From a checkpoint of a small transformer trained on Wikipedia: RMSNorm before each block.
MLP neurons of a small language model. Each row is named by its layer, matrix (up: input weights) and neuron, and shows model dimensions 144-271. Each number is 128 + 24 x the weight over its row's rms, rounded and kept within 0 to 255.
After each neuron's rows, "fires on" lists the tokens most often at its 100 highest values on Wikipedia text that the model never trained on.

L3.up385 [113 140 139 149 135 146 182 130 148 105 120 125 141 128 117 109 116 182 176 110 122 110 135 160 117 182 103 111 130 125 127 112 110 107 131 138  98 112  92 107 104 116 111 151 138 113  64 106  97 130  79  87 139 146 114 150 121 127 109  96 139 166 137 122 102  79 159 137 126 140 159 134 107 108  89 176 163 107 124 160 156 159  99  78 140 106 141 122 125 144 128 155 147 117  91 121 172 144 134  65 119 102 104 117 156 101 146 101 155 172 166 122 171 117 115 139 146 127 121 154  59  90 179 123 112 147 125 140]
fires on: " of", " in", ")\n", "\n", " onto"

L5.up1387 [102  74 103 128 161 118 131 141 110 131 135 109  91 114 127 154 137  77 113  93 147 117 152 116 113 127 102  96  81 109 129 148  87  95 127  85 145 158 103 109  89 132  98 160 154 130 147 136 114 117 143 141 142 112 142 126 123  94 150  85 109 170 139 167 100 167  98 122 116 132 113  97 132 117 131 126 156 149 141 143 138 160 171 115 106 163 105 132 140  74 150 112  76 120 114 142 122 146 118 148 133  75 156 155 113 159 119 107 152 154  75 108 105 102 103 115 123  92 126 107 138 158 137  97  95 137 145  64]
fires on: " and", " New", " more", "1", "2"

L5.up471 [166 115 111 153 132 106 147  90 142 145 139 152  81 149 123 146 140 139 112 125 133 125 118 143 117  92 110 126 105 163 160 103 139 100 112 105 112 105 137 131 105 128 124 133 168  88 119 131 111 128 157 124 118 164 146 111 126 125 154 111 105 177 113 121 145 124 153 158 133 138 121  96 114 106 119 141 116 104 147 106 142 199 147 165 108 106 147 190 155 131 140 112 120 161 109 182 137 181 127 143 148 114 134 163 117 129 126  95 149 128 131 145 179 137 131 140 157 117 130 133 114  76 138 102 108 108 134 113]
fires on: "|", "\n", " |"

L3.up167 [124 107  94 113  89 132 145 136 148 138  97 151  94 154 163 134 139 172 140 124 135 161 107 135 128 136 167 145 129 112 115 143 140 113 101 147 111 103 165 144  98  99 165 157 147  94  71 130 137  96 144 116 138 124  92 104 146 145 149 107 100 168 143 132 129 126 116 129 132 147 115  99 143 132 105 164 120 115 128 133 145 136 105  91 130 166 114 127 115  80 115 101  70 110 102 103 137  93 107 125 156 145 119  90 122 105 164 152 114 122 159 127 170 135 144 122 128 102 135 133 115 130 139 118 128  90  69 110]
fires on: " in", " than", " within", " to", " beyond", " as"

L5.up1502 [131 141 150 142 119 120 161 137 163 149 113  72 115 109 117 163 117 147 111 102 137 154 180  98 130 158 104  81 119 154 143 126 132 127 143 136 187  71 162 146 131  89 115 153 130  96 137 143 118 151 122 132 168 144 169 130 101 131 152 122 118 142 119 123 172 148 140  99 156 164 116 119 124 141 140 119 114 100 161 147 125 185 119 162 106 164 117 135 189 126 176 146 136 140 105 135 166 133 155 124 112 151  87 114 125 132 112 132 133 123 160 137 155 129 112 109 151  97 103 152 152  94 122 111 129  96 112 105]
fires on: " November", " July", " March", " January", " October", " September"

L3.up1060 [117 101 109 132  76 136 141 134 159 157  93 137 114 121 160 136 133 144 145 134 135 182 114 137 159 107 140 137 129 147 114 128 179 109 125  95 134 113 153  77 102  65 150 132 134 137 152 156 122 165  96 154 153 135 157 155 100 128 113 117 123 122  92 112 105 116 113 100 125 107 122 130 109  97 146 153 139  79 111 147 103 128 101 119 116 156 148  94 110  97 107 107 106 162 116 114 191 156 114 135  86 142 127 122 139 137 110 148 119  98 175 147 154 149 139 138 127 112 129 142 113 109 132 156 128 145 121 127]
fires on: " (", ".", " in", "″E", ";\n"

L5.up1109 [146 123 155 103 129 136 149 139  88 107 142  89 144 153 146  77 128 122 131 117 143 124 102  74 150 119  85 109 139 169 153 102 159 155 106 106 173 126 104 121  87 130 121 108 141 116 137 143 145 162  87  88 155 152 111 158  92  85 126 100 121 166 119 161 110 130 153 123 103 109 104 149 102 126 139 145 151 142 129 166 150 127 126 157 129 143 123 108 135 147 147 109 126  96  97 100 116 133 123 122 106 101 138  75 155 156 109 111 160 121 150 123 118 129 159 138  80 151 172 135 129  97  79 101 146 115  89 145]
fires on: "8", "6", "9", "3"

L5.up954 [ 88 146 146 139 161 154 130 143 137 115  84 103 143 104 134 101 108 156 117 119 140 140 139 136 165 206 170 140 122 154 133 153 118 110 120 162 164 146 134  61 105  97  90 168 108 100 145 132  88 141 174 119 107 119 101 106 156 133 162 142 134 179 119 173 100 165 133 100  79 139  97 123 130 136 107 158 126 104 183 128 140 133 136 116 128 118 122 120 118 143 122 118 129  97  91 100 135 125 117 114  88 141 156 103 137 120 136 158 144 144 121 131 106  90 111 148 124 125 120 160 121 148  97  99 100 109 132 128]
fires on: ".", ".\n\n", "2", "9", "1"

L5.up1474 [101 144 188 161 148 110 133 164 124 118  89  95 113 157 137 120 125 102 133 108 144 150 118 109 123 140 159 157 128 156 141 143 152 130 133 120 145  85  91 123 147 124 116 111 141  96 111 149 118 131 148 123 138 112 155 123  90 106 106 136 129 165  98 141 146 161 119 110  88 131 129 135 166  83 141 112 156  74 178 154 155 125 133 138 139 113 105 143 142  82 150 126 122  90  82 172 145 135 144 144 131  81 155 137 149 102 103 129 150 115 117 156 157 128 134 102 124 152 143  95 116 122 159  83 105  98 139 120]
fires on: " ", "2", "0", "-", "1"

L3.up1466 [158 107 133 111 146  79 156 113 115 139  42 118 137 112 125 124 152 100 133 119 123 146  92 106 141 129 115 122 118 156 138 121 111 104 134 116 134 128 178 141  85 140 117 157 152 105 110 166 112 139 136 119 166 181 154  98 126 137 130 173 123 142 109 140 124  93 131 157  72 109 120 165 155 123 131 111 134 148 150  82 120 158 141 205 117 132 134 134 102 127 133 103 118  79 116 163 100 170  95  99 110 110 189 164 110 137 149 132 177 108  85 168 138 122 113 141  90 100 107 108 128 139 123 129  80 145 107 118]
fires on: "\n", " used", "|", " nominated", " new"

L3.up1039 [130 119 150 154 126 130 154 121 117 135 146  91 109 118 180  89 154  98 168 103 114 143 113 140 116 125 103 105 115 178 109 160 143  84 136 106 123 114 124 143 113 119 117 165 130 137 118  99 123 110 177 145 140 127 147 166 130 117 132 162 115 162 115 139 131 137 129 136 133 122 128 110 101 114 144 103 180 105 143  97 117 117 126 122 106 109 125 137 145  78 138  95 135  96  76 156 173 141 120 179  91  84 140 122 164 153 125 136 151 144 101  99 115  92 122 154 165  97  85 133 171 104 123 109 122 120 129 103]
fires on: "1", " more", " of", " major", "0"

L3.up903 [102 113 131 142 128 136 142 130 124 164  95 144 112 100 158 134 140 159 115 112  80 150 102 125 136 171 140 142 165 112 105 116 120 118 136 103 121  94 159 150 143 122 135 131 154 130 120 147 121 132 113 148 131 137 103 127 146 134 123  97 121  92 127 178 118 124 120 135  99 169 104 104 113 101 157 141 128 118 158 166  98 170 137 139 107  96 116 114 145 132 152 132 146 143 127  90 130 113 158 130 120 162 114 117 107 180 119 134 163 142 120 122 166  99 154  98 167 140 157 147 131 127 159 137 124 125 172 104]
fires on: " the", " ", " and", " California"

L5.up579 [132 107 118 105 150 103 151 157 127 169 161 122 101 114 146 107 164 137 147 134 137 171 170 118 141 132 118 133 117 117 148 141 159 152  98 148 144  72 162 106 112 133 138 132 145 131 167 112 142  94 166 134 176 138 147 153 120 122  95  83 110  84 136 146 151 135 133 144 114 135 111 143 104  98 117 135 123 107 189 136 148 148 123 162 104 133 125 129 161 151 114 125 129 119 107 136 176 155 133 128 110 104 135  98 169 144  96 112 172  85 122 116 134 102  95 124 146 178 134 140 140  92 133  93 141  90 144 108]
fires on: " January", ".", " October", " April", " November", "0"

L5.up1217 [111 130 129 125 150 142 163 120 137 109 159  73 150 149 149 106 150 162 132  90 128 150 114 137 149 149  83 160 135 150 154 157 175 133 140 120 126 118 142 100 134 143 146 141 133  98 118 109  97 152 179 111 134 148  95 155 119 100 124 164  86 140 121 138  98 149 147 111 129 148 101 145 144 138 169 134 105 109 135 152 104 144 121 121 148 147 114 123 150 141 151 118 127 114 126 125 165 149 154 122 146 114 171 113 140 123 115 153 139 110  97 106 189 136 160  95 118 137 126 150 153  93 108 158 134 116  65 157]
fires on: "2", "6", "5", "4", "7", "8"

L3.up1689 [129 161 131 108  87 100 145 106 143 121 102 121 167 107 126 170 151 156 143 104  99 133 125 164 142 147 163 114 130 153 125 133 123 131 135 129  93 114 133  78 103  67 134 151 158 102 127 124 124 107 120 120 134 153 130 140 141 121 166 123 112 170  91 113  87 147 113 105 135 127 170 119 133 104  84 146 149 107 149 185 126 132 140  94 121 157 144 137 135 134 123 145 112 113 160 128 170 117 104 132 137 116 117 132 105  65 137 165 143 127 154 160 189 143 143 131 114 107 134 145 114 134 158 104 112 144 117 178]
fires on: " of", " from", " in"

L3.up361 [141 118 140 110 100 141 178 147 141  68 110 119 137  98 122 150 118 131 141 134 118 137 153 133 117 126 143 118 152 143 109  69 140  79 132 118 140 104 164 119 132  76 135 151  90 143 121 116 115 152 105 145 180 129 124 140 137 124 111 151 109 126  76 115  82 164 145 133 107 176 126 105 177 113 133 140 113 125 141 126  90 129 163 136 151 144 163 123 165 118 140 131 128 121 150 148 146 125  95 159 118 129 138 147  98 101  98 161 140 136 113 130 161 113 129  79 113 157 119 132  82 123 147 113 130 119 143 110]
fires on: "2", " of", "1", " for", "8"

L5.up1346 [117 156 135 102 144 110 183 146  96  86 146  67 138 121 177  93 115 147 163 125 129 120 154 108 130 108 139 101 108 117 137 106 171 126  93 108 179 111 152 165 116 110 142 102 139 129 130 122 149 126 136 110 146 110 111 125 100  95 150 139 122 177 131 146 134 131 127  93 100  71 121 111  97 132 116 157  90 141 109 144 134 152 120 138 107 102 115 141 149 130 153 140  90 130 115  58 139 154 144 150 147 133 148 102 141 158 120 124 151 144 132 128 120 137 143 128 109 141 118 167 119 112 157 114 100  65  87  93]
fires on: "5", "7", "6", "1", "8", "4"

L3.up1451 [155 155  96 115 160 102 146 150 145 166 132  81 154  89 128 168 128 118 114 118 107 169 141 172 133 110 128 125  98 110 124 142 155 132 145 129 144 135 169 126 103 100 133 170 152 146  85 118 118 103 120  74 103 121 142 116 158 132 140 148 117 106 124 166 117 128 140 133 101 160 164  76 133 132  78 137 168 126 161 161 110 137  99 140 112 106 112 158 128 178 147 114 136 150  79 147 142 127 157 138 110 132 126  67 169 101 107 141 137 142 149 136 114 109 103 111 133 106 162 152 153 129 121 124 114 156 115 120]
fires on: " |", ";", " the", " As"

L3.up1360 [111 117 152 133 121 127  96 154 112 130 110 109 154 164 163 111 137 177  96 139 107 134 123  67 132 120 115 112 123 153 150 157 138 112 186 139 159 123 143 152  87 143 151 100  97 130 144 115 125 178 110 104 170 162 163 113 113 137 154 159 102 164 133 147  90 124 135  95 104 110  89 150 156 138 124 101 151 167 139 138 167 148 153 142 119 155 111 138 128 118 163  74 100 115  94 141 152 117 150 128 143 142 151 116 127 113 110 149 153 119  97 133 134 132 180 113 131 113 122 119 129 115 116  95 144 105 139 105]
fires on: "1", "0", "9", "2", "4", "8"

L3.up104 [ 99 108  83 140 112  94 119 142 125 134  85 125 120 117 125 101 149 146 137  81 140 157 126 143 144 179 123 130 109 117 122 179 103  93 122 122 101 111 126 147  96 112 142 143 134 114 119 152 105 109 163 132 166 136 148 155 136 125 110  95 118 124 128 140 132 121 123 113  76 136 110 119 132 106 139 115 122  94 133 157 146 186 129 157 110 186 121 152 115 106 158  90 119 148 145 149 145 140 124  94 160 148 101  95 121 120  92 170 138 100 117 125 161 122 156 115 185 132  90 122  98 124 125 146 120 124 166 117]
fires on: " ", " and", " when", " also", " career", "0"

L3.up1735 [154 111 128 152 120 104 114 141 128 117 136  95 118 116 145 124  71  79 143 112  87 145 137 129 107 135 122 140 140 154  88 143 124  74 125 108 129 126 165 140 118 114 178 101 157 103 140  96  95 141 152 110 149 100  87 152 139 150  94 132 116 124 145 128 128 119 150 120  92  92 152 118  92 118  87 125 147 146  97 127 128  87 111 134 123 133 116 139  99 118 113  96 144 133 156 184 171  82 123 154 101  80 139 109 152  88 119 139 181 135 112  60 124 114 116 137 161 146 135 125  96 121 159 124 121 157 121 165]
fires on: "0", "2", "1", " ", "8"

L5.up1007 [ 79 114 132 111 176 135 126 144 124 120 163 111 108  80 171 153  90 128  94 129 135  99 144 146 118 156 115 123 153 123 171 150 111 117  95 111 161 108 111 108 124  75 123 146 113 123 118 127 101 120 148 128 139 136 121 102 131 115 120  84 108 167 113 159 119 179 151 119 152 118  87 129 116 152 128 153 142 136 169  90 121 155 130 110 133 128 118 112 151 107 155 149 132 152  81 122 146 112 172 113  95 137 120  80 147 107 105 120 141 139 133 142 120 105 186 112 129 146 138 140 109 128 127 113 134 106 110 112]
fires on: ".\n\n", ".", ",", ").\n\n"